From a checkpoint of a small transformer trained on Wikipedia.
Size: width 512, 8 heads of 64, MLP 2048 squared ReLU, vocabulary 8118, 45.6M parameters.
Architecture: LayerNorm before each block, learned positions, no biases in attention or MLP, tied embeddings.
Training: a variant of Adam for these matrices, 1057M tokens, 8065 steps.
MLP neurons of a small language model. Each row is named by its layer, matrix (up: input weights) and neuron, and shows model dimensions 16-143. Each number is 500 + 50 x the weight over its row's rms, rounded and kept within 0 to 999. Numbers have three digits each.
After each neuron's rows, "fires in" lists the words (lower case) most often at its 100 highest values on Wikipedia text that the model never trained on. A number after a token or word is its count.

L5.up297:524538475470464582474478499537525485477521505447481475443491492544471563456495542473493560449509496477468419490497466503468612517545511488476458488517551551553511550513450516439488491479565557496484491575524496415448462525576395619453571438582478559481511549544428451475619536470566556429449547459531515609468418499522547421538498511543511395450466496556580436521497595480446425555560
fires in: "other" 37, "in" 26, "more" 8, "million" 6

L10.up1093:555559471502505414452469494520436561492532519592506489534643496583491412465439535512556524531521559463491507509515571581458387461462495499394560527575546527514595494408481553450489481448469474545463492612518448570421476530494466507514481480615436483502544480482503470559480456441531440552439576418503437528578531481504544491476550591500531436513474496546501475484421473590553495425426
fires in: "between" 15, "across" 12, "in" 12, "by" 7, "over" 6

L10.up1966:544505546455424450539555544444484529491496662433550457560518513529564503484588441536521431485447487587461487545601440534551561567390486453577485436516520530502515544511561454508436489455505564479424561545485494495489564570477434512529530524472585434476458584524422611506466466577550473437431422464512559493535423510422516487534513458542539448511414537482472573552493531462486496466539
fires in: "the" 76

L5.up1622:403545448607551503500534509388378487500515491537431504542490439493497444555513431476486480414488550575501513468516541598486523478517497485515474434422538529615552495513494553550528516592510578520506519527497588535572534476435418581549497457457555522467514457611479506545486532487530496532442469516525526554579423547494457516463525510483537431521507501552490484615520544430557529513642
fires in: "he" 47, "they" 25, "the" 15

L5.up451:606541567535530529471451392511473566463523461447568622435472435583426532479486593513532410437463599467486467496512434540447533509512496564523418443429469538492502560452541424566485526486577621535507548604515578484566530495514510540581482486435551468455577374557559544458594504571596479475516475450517443559443401502615472450466450527574452502444511472601500455377475502461525559657600
fires in: "his" 30, "its" 27, "their" 24, "her" 5

L5.up1194:525542548559511481465451437534525581500511504483444508587531535500496397485581496465529508512402546487511453424538440548474692596546508472447475595461507489487566548422466474496564439537507545472352537451594514492415538515523455451390408533530530431555451468559453483475608501502565430446422528431541454444555419486443551525565468538474462561535476557534490548581441599426453461536499
fires in: "be" 24, "are" 12, "is" 12, "been" 9, "in" 8

L10.up473:515430470585429569401557456473539570415580450556517562546517440529516509425534558525453541498485601453576494517521508681487439452551497420499517460449550484566504527532485503532512411569481567502541413575453515558482501494550507478483481518449444474582517582478447465526470592551444479479433489438381482559483516535492568509473462574532444525514557476514494483549494520466527490492506
fires in: "and" 26, "as" 11, "by" 10, "in" 8, "various" 6, "different" 5

L5.up484:599483496542527567440490497451512477473524503512555391480469463552527503384416405632516516566558590532438543490509476522449494517529537444442354541492516460502487485482539466417546477553516531454537508647520567492474536569450567481505549455443559514515517458533475538511512489520613500463554460503474506452472433462538543524396537379555525480505522472518485427587466562520474474564474
fires in: "the" 20, "its" 20, "their" 7, "district" 4

L5.up528:570518562405544473506558478458445535522561473611531524463497543544477450386512517576487530539480561496524456525507394497517493478490504484521565507539565495538608557497470407483505519504588462448496519558449456511434449413488493520520490523448487477503428451538549610447565596492461486575444501496532495563492481597426604541481516535502552486462425476519465473480472477571551460579492
fires in: "use" 14, "but" 12, "used" 9, "using" 8, "on" 7

L5.up455:467519538627543501511518571537554497447517492484490554567542513574433507550460473523540452481554557520494576549507418424492503521525506491563490509461449571443523517474496511601455571544494427523589509426463566516551466509518561512528456514430525412525534417451468488480545464528506526484458568473566478492408437440476563506522560552490504436538505472552491473496518432541534503475313
fires in: "but" 50, "though" 6, "however" 6, "while" 5

L5.up1789:466609452507521557507482449467471468416639522490403535533548458479505395414438425518476547447493539542524535385463501551492561432578499463524568514487552527556514577452493494540457600592571474454477525491556595458454553501478451449501540463545430424554493385490540431487479554563557553566420512528492501549474404498509491616463504585491493471515492484503516491438468559486555452489470
fires in: "that" 38, "with" 8, "although" 8, "when" 5, "career" 4, "despite" 4

L5.up317:482508483491599483466471442560539576427574479465483543533508483512535460522391375608522540478457504471530521475496481495429493506520531500474523396476549476476546568551532590487441547548510458472517485519476549479514480494567574480554469531559491551520564465488471433547523555496556501584434440454511547534459446405604542560459477477495537436586480511459507485572550532472491473557419
fires in: "and" 27, "early" 14, "career" 13, "life" 12, "biography" 4

L10.up37:523537445537486415496516556585490532358533578547502529494519611576502492432497430514604591450427546508472556468518505414627468417444455529558472423536518614478431523495490509525538493397502534553480552517564483484564556556545499511458499499522503441452561498529513391516511524459493443455493509534459520554462539525388487463483469495445471525470459506539488483563531582519540491497416
fires in: "was" 51, "been" 10, "is" 6, "were" 4

L5.up2040:515460515579545529481584593549531518453435514623473601409401509474518512491589492517499497427568460476491499553562397534491489508525527580488544469394531486505564474433513487551512487495571480482524473592430438588460465425559567487497513512528464540434486571588583528498513539516549455513492522415501437421537564427538553551554496615459511448538497509487490545552563552547449495577444
fires in: "and" 94, "or" 4

L5.up1755:517525573482490504461509493410472511428535438473500422573464458538524428451518495523534523523507549498534455534557506526547512540546509487556509463470624393459505500464452491524563576476583539549441536541544487504551564539466462547607549416463336537432426492515590501418566538486458478390442463506517522521465432506536535461446589435561551523540412488534511546442500439613537458488589
fires in: "its" 65, "zodiac" 6, "lodge" 4

L5.up254:493530529421539469480497465425582491502574492454399481502549468478494613531514562531495450469556541538482526552501492568497651581489552487482494519553481449484587474486456563499515421555553677484435491572429421533546577532431490496580522504551596566491494545534543506473524555531509554379431481507530455508447487477638549461378421526569494458575518497594498507441466537482654515556524
fires in: "also" 44, "then" 10, "released" 4

L5.up1063:608519557450539487476468567552504465481527560539484492399479495493483557438505590573544565413538518483496470598521410515485500521537521503581472450458584509536441485530489481472465508491584592469492468566502508594561541598430485504450415531528490525420405465590422497528556450580460486486419499481527557535481446500503567504531443509557562433525507497561551496415531529519517481518469
fires in: "and" 92

L10.up1842:409489475503499515430455526483490546503543509432564505483481515527587441525498574570460448598486422523422476422526569512480507522512537447488467491533511532439442550463460569544538480367484502420450461505471479570567569551619492608459493533488588526470504515421485450449576483512549538465449419475565406397516428585512542432506443495402625623561522511491500421436500471483480507505496
fires in: "university" 30, "school" 8, "a" 8, "museum" 6, "college" 4, "state" 4

L5.up204:398512460538574539476531510520509533443510513350545533557504380494471513516448402514542490551467498456513590454536487537449430495533527526506505476502523425538506535494464527522442566601535519475570568505465533619512549476577413404530530580534527442555588546465497476455463587515465505525505493464522465437517430510566558528489518517498506528447484489573504363505492537493627362484460
fires in: "and" 89, "or" 8

L5.up104:410473516521454562456529512475494510555472475520413464541523471427476450524501541517497563549432467467533507492510424526467495527535546653522499350373498459573577546441425541468408554457430482466411582499435540414411496576469520458573560483392497495513464407488582539458464456455495487425556523480505478525498461539538608479489512518582563434518481514491439412504455482529457493473535
fires in: "used" 21, "for" 21, "to" 12, "made" 7, "considered" 7, "described" 5

L10.up1422:486459577541530474450538472563439507542496514463479337523465550536523463511555464518558419466519590504521418499567489510547491583526528534550565532508583515470518549467486573555428504408573556418609585583470544502505529495478468520547504531455531463491482437517560432482494534572398426532511456434446544569503479476551468533472488517548504455433501553582560521545615562563360452421430
fires in: "is" 23, "are" 11, "was" 11, "been" 5, "not" 5

L5.up1026:521547523477460633484600501563444568522450562423455470584590485531506517484509403436540462513388591381504459532530451462534500563533529575452515563472510485493554507468508561494593543481460512417465456489543618509503565479495495494483443480512485578484618430446472482494555519516460485450492442500485490509488562468449524506441559446469593509447432527505517443625496534412421544468473
fires in: "later" 30, "former" 12, "for" 8, "other" 6, "recent" 5

L5.up320:562519520503471574547530477515510519466494520483444463592470522472559529428505484451546513386483546420461571370500503464532496537521555492512447439487466456534552526490446454540474486481443532520561498566532512535539515590418597502495499490396590517438486498526558496457541496526705486505446455520496520539467422394526536483505480537627506544520460550497494543429453481590487436554533
fires in: "on" 100

L5.up875:515527549597431571512535457551561594547543472460547525514498457424489349443491464477505530473389489548550574448547616551468514565533494467492421525445520471450487533464429557550494462533553511460459540519541539506534490512484504477487480557524507411487503501442591616466490407482530524507505475464520493522427483501543499549425454601552433467418481564513488475502530498551556441453456
fires in: "at" 26, "of" 20, "like" 4

L5.up1195:530524492528552529446556498505484452622478558539486484533580480476491537401549471491566582434422510567514434485564516547493500558495503559443482519535529573545477495366442564567538446513387541478535493635432553507482475501567502446439456483510609442476521422505428516576476466565463446596585540479547544491429543448528507506517430411449541540428442466553465450498479559450565462498495
fires in: "by" 74, "with" 16, "between" 5

L5.up231:558567423534498515398385498571513511612480613552492555528529502506456513535491445416444522480524419436454523488518565472511550455484513497566491477506533537494550493387460506509510567461574494526455529565473552494485530459563478474418515463510437522432488449459569516486528559544495459492421502479519405505510599485450544522466540489522586456455403530542554481374503602418502502500476
fires in: "up" 24, "there" 12, "together" 8, "above" 8, "behind" 7, "below" 5

L5.up1311:484530512540526489474435513489515510433479536506479545453405528480504546477477454412464476543528539441482534502514433564493538427532517592523517503460510525557576458540476498535501483533476554447486502566427587392467528452453377432486578438549555519566487552559469503458591514591501520344423458398545444490557429369466482552507573528500503526502483471551442539563606598351497502439474
fires in: "and" 63, "or" 22

L5.up1541:544552481608548587444530570473498538426394487441440467524403522555529474519509450518461408470474564510499431512503484480461494565449503435583482498509498421433466418490424417469513461474495551466516565487483606451434485518538560559499528492406513559420532450514480474531539574572499601448434459476520467494466442583458498606468387530648522510503527551531478509486411546504530565603465
fires in: "for" 24, "at" 13, "division" 9, "institute" 5

L10.up1506:532461550505520508560550603485499545454548527544447560494431498522500507454585470472487437515598458493574542403506552526474498507476424534545466579333471487498581500450462506514588564518484542543475490556475512555476536585522477400523535581508468538522486522534534490454551558483542454508481501523515454469391474556504474433452509516433541536536504586547432484534559469505451497528471
fires in: "a" 100

L10.up1265:494664461508518586526542437539513546483471481473543485573532468537404396536555601453483470539431460506540445517447455511469513458493495470496537442528512511528538515472498573512544531507545531436514518575449466563522548516571449586459427512456466541538479430520513616448543431551572432539456507604540584563405568427484589566518542540445478405534524469487571449454424562598446397564490
fires in: "in" 19, "of" 15, "for" 12, "about" 10, "by" 4

L5.up1986:574493426586410434433481445546511573576531433493571534576502493585481515447541484495519564521497653532496406470500526534497473460543501528547480503430525532463601476449525540451408360529569498563498534485485536574466452567542498496438549576649554412569479522454532516520557462475502535480467444455548530542405495463524533487553576503497438505487520417506585440555502574471430577553566
fires in: "not" 31, "also" 10, "been" 10, "is" 6, "seen" 5

L10.up1269:456447449527486572549564469460552610420545487447495464572432470492474502462522484553561447510548555461503483532642456561503494471552456520612526448428558542512430503523453537532452469477549447395560505610409489481540510539532499448581526586433470414538522483552552537462447569487506499382466516510449498581452429544508571507504436505528584489517445560478566452432541470424529422441479
fires in: "no" 30, "special" 14, "a" 8, "public" 6, "without" 5

L5.up1422:485559505550509525477583529475451520511501507450520432638506445493509428486450474500492627488490540498508501484539497582504443473481520554661587490490544524542551503474431519505461406521437513528513500542372630452513517526493449397616574542500486448523515398430457536531457537441465519410519501488528514478503492470456526467542470471582540505470415440459496476485493640572532352459587
fires in: "that" 87, "him" 4

L5.up1239:416520480467478555493557518553482471499556557518429522600501440450527527536439473578481540532553512537500494476520436533466525470449516467493540453371579464530439487410411575526444615541498566480460494489595471454499532436517552521507450505510510576553507508534589542411470490439477529485441474543487400407481414463565493470466597541549460560504506491582586447419507465572485450527476
fires in: "which" 32, "that" 29, "they" 8, "also" 8, "and" 4

L5.up856:505543607565567518492479502566483665517532479498465531542508414458493467426450548481522504622508525533529572475553499527496487548527521687520517485516483534549483503514470585573440593462554549465499471570600634439509533554525568403464475490533516442508483446463462512424599437460513424455524470457493508533378484528487477558522530494484511477476476422564506538476573559506529542524380
fires in: "for" 56, "against" 17, "with" 4

L5.up1240:438499496451505527513472525486489499463540579579501497459515504523549553493446571580468494444477463511523479518525470461487467493570488493513525552428555499479564482540470503432560560539551510492392563608432532462500675554506538479512387499467510552468465486476485515393560534567578398577510518464515594488464437461533535539482616449462546527567446524494556545425426442589490486455477
fires in: "the" 14, "a" 13, "to" 11, "in" 11, "on" 4, "it" 4

L5.up1317:518568521498517566405588491491481613563521500581443398570486471555589567479560440535450478520515448443547504520562507500528563457572529492492382450399647447522501522506414513442474446597632535505497498637493491500503534549593458616508476539540559528503493574484578555514594471537475464478480471436547420476418455481552570582465551414515530537487446436583498521490444477494539489452479
fires in: "which" 100

L10.up942:498513519538519440532520572559629528433503540451435500548509519480544472503532466540526511470517453469453495536575445410523598402512488452517500553521445484491551497472489486524514571547449509532533438445455504522492482457507558550538539626459463549517456559496426494527484468401565585484493487547526572455418524441507606450518604480509516520501480395488501541498553495542403479511470
fires in: "was" 25, "been" 10, "later" 7, "be" 6, "slightly" 4

L5.up1265:530554497536450593496654491477460459428543442419533557394513372533550409451543521457507570527500543524528423548507465455485458469522484488538459474484632518477508548455430393545445440558448552579495421554484486635478446451502438539511484441496460466425509487525395471474545480456523562448511461514531465424514444504416465440542439510467549602544485521536518564464599447546439512373474
fires in: "the" 43, "a" 15, "in" 8

L5.up917:515569476516513436492495483466578553501524561606532611441460480493434536557492621491476538492635521589493545500534549585535609549510521532485445428462567454524545414558401593472498599523483542482412525612477469473438509508494456538465447513490511437490358543462518548491581505534607501510469547524499400556412462431501460511422501474537402461547510541559494492474390547560479533442579
fires in: "of" 55, "in" 5, "with" 4

L5.up860:457576472460522460491413473427518581522424569510502537551481501519492480489493563587559522449507563469512457477496467553532483522477498527415522527519548475620541512479576487488394561575491571453522505554508558450381450510491448499553432537559420385397561410534620459566512538528502454583420482493473459597531511544469503490448580487587530491406483590504516492477541608528524504523507
fires in: "and" 80, "or" 7

L5.up1323:461483494448452560458511501526564496550503480540451472523488434529497492440583458474478522470556489527508476449528407513476566444515503577555550470398609523527486444454444511553561637532425525522495486471490563563382477542536436565481537433480534477470472438479482493521535498464541483503466448518518517511576405469577592475577524517513486512596411461533559398494462537540467465493502
fires in: "time" 19, "that" 17, "day" 11, "year" 10, "first" 5

L10.up1584:531413489506426473488374502517470499478522500515450579507424478420555411455503520575644558591480614460536426420510508566482510557485592574594466527493535590551483489510483465529481501520476507473428514532478545485516440455555479513511421590489502506500466502485466461434483536504531484503477517562618543560525434490529615519550574466490461340592487458490485477422535498506506409419548
fires in: "is" 53, "are" 11, "was" 8

L5.up1343:431536538501500547481482588542478562420494568463533511461413485537524582430453417514425512464493479487465470530518456538496505505496538422516563473354602437449526535451383522569435495587474587432430493514426500572500584584516477446598501555571505542519496526572513524548508586496551538427426423369508523442471467469594533457598628522525462503549460481586527533580526539516475485577438
fires in: "and" 96

L5.up1752:538562557412445478469523379516462454531501562582481462503498473492528483484440515515492444524452511519561532395540485464521478463513542543445454581450493549547508501580472512538529387418529553515460544507482519429462558488488521457510408492502408502483555545474399466555592576490448432458567443489512472468500501575502509489530545394511589489432503487505599523486570479397484525496492
fires in: "that" 76

L5.up537:557462506493568522518503543440387568497520540532544599468411453546463497470527517467487502527570453468482565357536459485491513440515529514433428569485509476561558473459387536480515534514535500436445449540540430542489539494474520409520460561469513556422545557590483611482586610442582437490391547467493501400427517516489553485543434602497631479546535464567521458548530511521465538524485
fires in: "a" 74, "s" 7

L5.up541:526472477459486560441568502531586591473504501490540507534546479448471452475581477435518486476488496419534550412529476534503482454450492565524395510436487509566521491521469483540458483444528614505495483578443527551480531456490433407525478507440469456442598495468483564469516438481609496500525468533477539505525478508566555499460493530460515562535365498546479426593511614437524469526555
fires in: "not" 62, "only" 7, "best" 4

L5.up1481:499529508546347539471460486527479558544484472423371487608495578504515475517538421508518495565413539530503501432503545596511533514566523590450549653438494504486524371459447564545505503536442575518489483490528544522467503503529450412388386479466536498517408446507460488446613498437555474543510506449502532503427489502459506528561560471511494549431495535545508556566481619517485462580513
fires in: "to" 60, "was" 12, "is" 12, "in" 6

L10.up1777:481551457513490475442551600525635602464447480476614503472492501482518479617469491472518505435495533442507489535537448415505430509501517487547503398465539517571510537599452408461427589524540601488487516551464522519522538544473505512494440529584556468541543510625545489475482536456500449453515510444519566584469449502534549474436504536449496497581539496521451518487512602441511346487520
fires in: "not" 13, "been" 11, "were" 10, "are" 10, "is" 7, "be" 6

L5.up1984:485519611459593515432556531538490570531539570436394509578497491647499511526520449561504543474474532496525505545496495468503588573510534500440437517492484416526505553427479547450418575470432494467559522504538483503550533559553533482556553493481563489461477524489496472523558444535555540508512456456539530493458539496512544384508487430484516520472413471541506499446500558498544394457455
fires in: "to" 72, "through" 11, "until" 4

L5.up968:445502480500450586506535466517516534459474367460478553576514450508516511579505453479479483586408618555541501439505438520478528497539514596495474430476481517469540431524501500569484590541605584481476461528463588523545583505559503528491380546560562442537482469475535571473559448476463458561483497522503491527477488449627522487507548508515419509430457519556549441590483458440556458537568
fires in: "not" 11, "is" 11, "this" 10, "also" 8, "so" 6, "be" 6

L5.up589:448541533433575584504530507536606531492519576514461530540503447585513504468551373482516574493495502469468566416529530526534434432442480596554548542528596562588523511528475642575521526549503451588433482551438500618582416493656421530430517524505487485498492551553528560553547490483501528534472535483514509524498498483514518550488560427480489465510518401487435387456601510479500502463439
fires in: "well" 24, "right" 12, "not" 12, "far" 6

L5.up1275:456515549488613450474526463493477470424608565460507539635588410515517530496430529526488502501478624574515555462518444562424588430482496480559542478529571581578574466516534485447504545550404577440540438571598476487507480480454466449516486599588614457564485525531535555534472529538470525600409446495517449493426468543466508459508502447523486459485484456639566550502498413543557545522464
fires in: "by" 25, "and" 18, "when" 7, "then" 6, "if" 6, "before" 5

L10.up295:477520549535444425527628516490581527522379432524475456557425407484526474544468383486580443523471479482437550518512482449549503513518523500602532488343602474462525437418479462526465672455504508597534479613446497507545481603442588588411477604572573521483507469472620519467450510481392455522565526500498539569464476452563495495456537525493503539484428528511527534511529629563547404519532
fires in: "was" 41, "been" 5, "once" 4, "is" 4

L5.up1529:510569466565561574453445453453514509553540476605435462421567450437435476549450561589575389429550506493463417545530469507525478470467516514448477438494489569476507419512429554448361517555572496447522560610564528437451470452537534545450523450397503462437497380604558492510513374595572487492509518521479423574518491465485465557452517463541507441347470530491470483408462506475576518480581
fires in: "of" 35, "other" 17, "with" 16

L10.up691:452519536526414473513464532503552488391517493485587476519533397485496445508430496490546471559522468515492411474513442502547492579454492549544490595405479543530400526413448598563517514501599428543612486631459526455500439446496532510510467541484500367548567483558477460393515603509619509583440508514485542487528523500571476551477537532560516398518501464493434452459525465624560495457553
fires in: "one" 32, "member" 14, "members" 11, "son" 9, "none" 4

L5.up1268:603501468476584504528458486502576391527515539498553560528512409486510520398350521495466564482522536547464556596583417574499527504522521512548570557523544516578565514597410515463530544539491572485530464538536481530522513542425438447483551518576364552573468462481544530466512522435469542544434465501522463515412396369582490533533512481563586512481520460564534573473599562493519514481479
fires in: "and" 77, "or" 9

L10.up1492:454553410543491430450527502630542579547420506549517450417556524524517497516460502439497560574495550554518499505498542493533545611477478374515418493473565518483520502480494502468455413577483535543358484567491459517524565492467451566471519536418392422507469488533529503543500492557462410520496440503612481586518515476401552513376518447514525506578537611536521457485451522619462461386466
fires in: "in" 40, "al" 8, "confronts" 4, "van" 4

L5.up281:595498534500495498451515566451432573312512470567538531492490442475537553535542531507455423490618555504489523602589514507490563526590527454508473439377508456561525510565473504500463561577555670476479584534511452495490473500492548546550447443526595453449488452426467647446625501525541498367441474523535516528505359549467480530570448596461477562505468546469475531524524509536508422506525
fires in: "of" 67

L10.up1698:551580571556460588566491511504479577490544535555533496527485545506472477476527530473579522629508463475504420501556515512488567496418573539566502439543536509480541596435526579479506510481487493454444508522552452544569489468551420477431496584428591461458429425527601531404495575489492432526496534440527414537380402467492656511434486518475477461538507564543534418390541431588498527428522
fires in: "on" 98

L5.up766:589522473529522540466479522496432550534516528498508401548408477537518519460469601452510521481424565515548488528542488489490546417542523502567445584465685512504510566493439476394567463541517489498505561454492524513535505530568478507536592531588506589482453492500473503480615470499428405488484542498580560520543449450567532476431606483572465534552480436453473472506526538402527495561544
fires in: "such" 18, "its" 11, "including" 6, "particularly" 5, "especially" 5, "particular" 5

L5.up1142:509534633494418560518492567441493573407620518549485420514457495523569470407591500481538515543504560467440525430509527507502424527455526447492409476510568585473609501485503602489524418534565474559509511535405464521461400452525466545548495537492473392542481427529444484524475507532485378522480492485512508518593473462475560483507454461481445481506489377482381507517507504470523439455539
fires in: "de" 36, "la" 8, "princess" 6, "king" 5

L5.up1108:495439593506520490508468577425469542573512447525471480455528489551498562496382611584509475517517497512540449456574446522492555493528534529582454379405512472519470606560429504509385525577493484486432537526451518476479555550510498445596571572452512491469527365516504492472484483480521477517460521515561564513383434461535536436506483504518495445500386430563451502522530493541455526510520
fires in: "in" 30, "m" 11, "to" 11, "ft" 8

L5.up1161:538534548530514549480551560437560464558436575504424429512520509494489461543553473502505442424558439532530472405563489482483479466500519491558546503491524596478469670452477558474485479645521516478450588554508531484499418515528387608494566486493517508425421505532446444548509492526550467546399476472507517442495501445590573546531454491593512490496454480522554486525448455496432460548458
fires in: "to" 99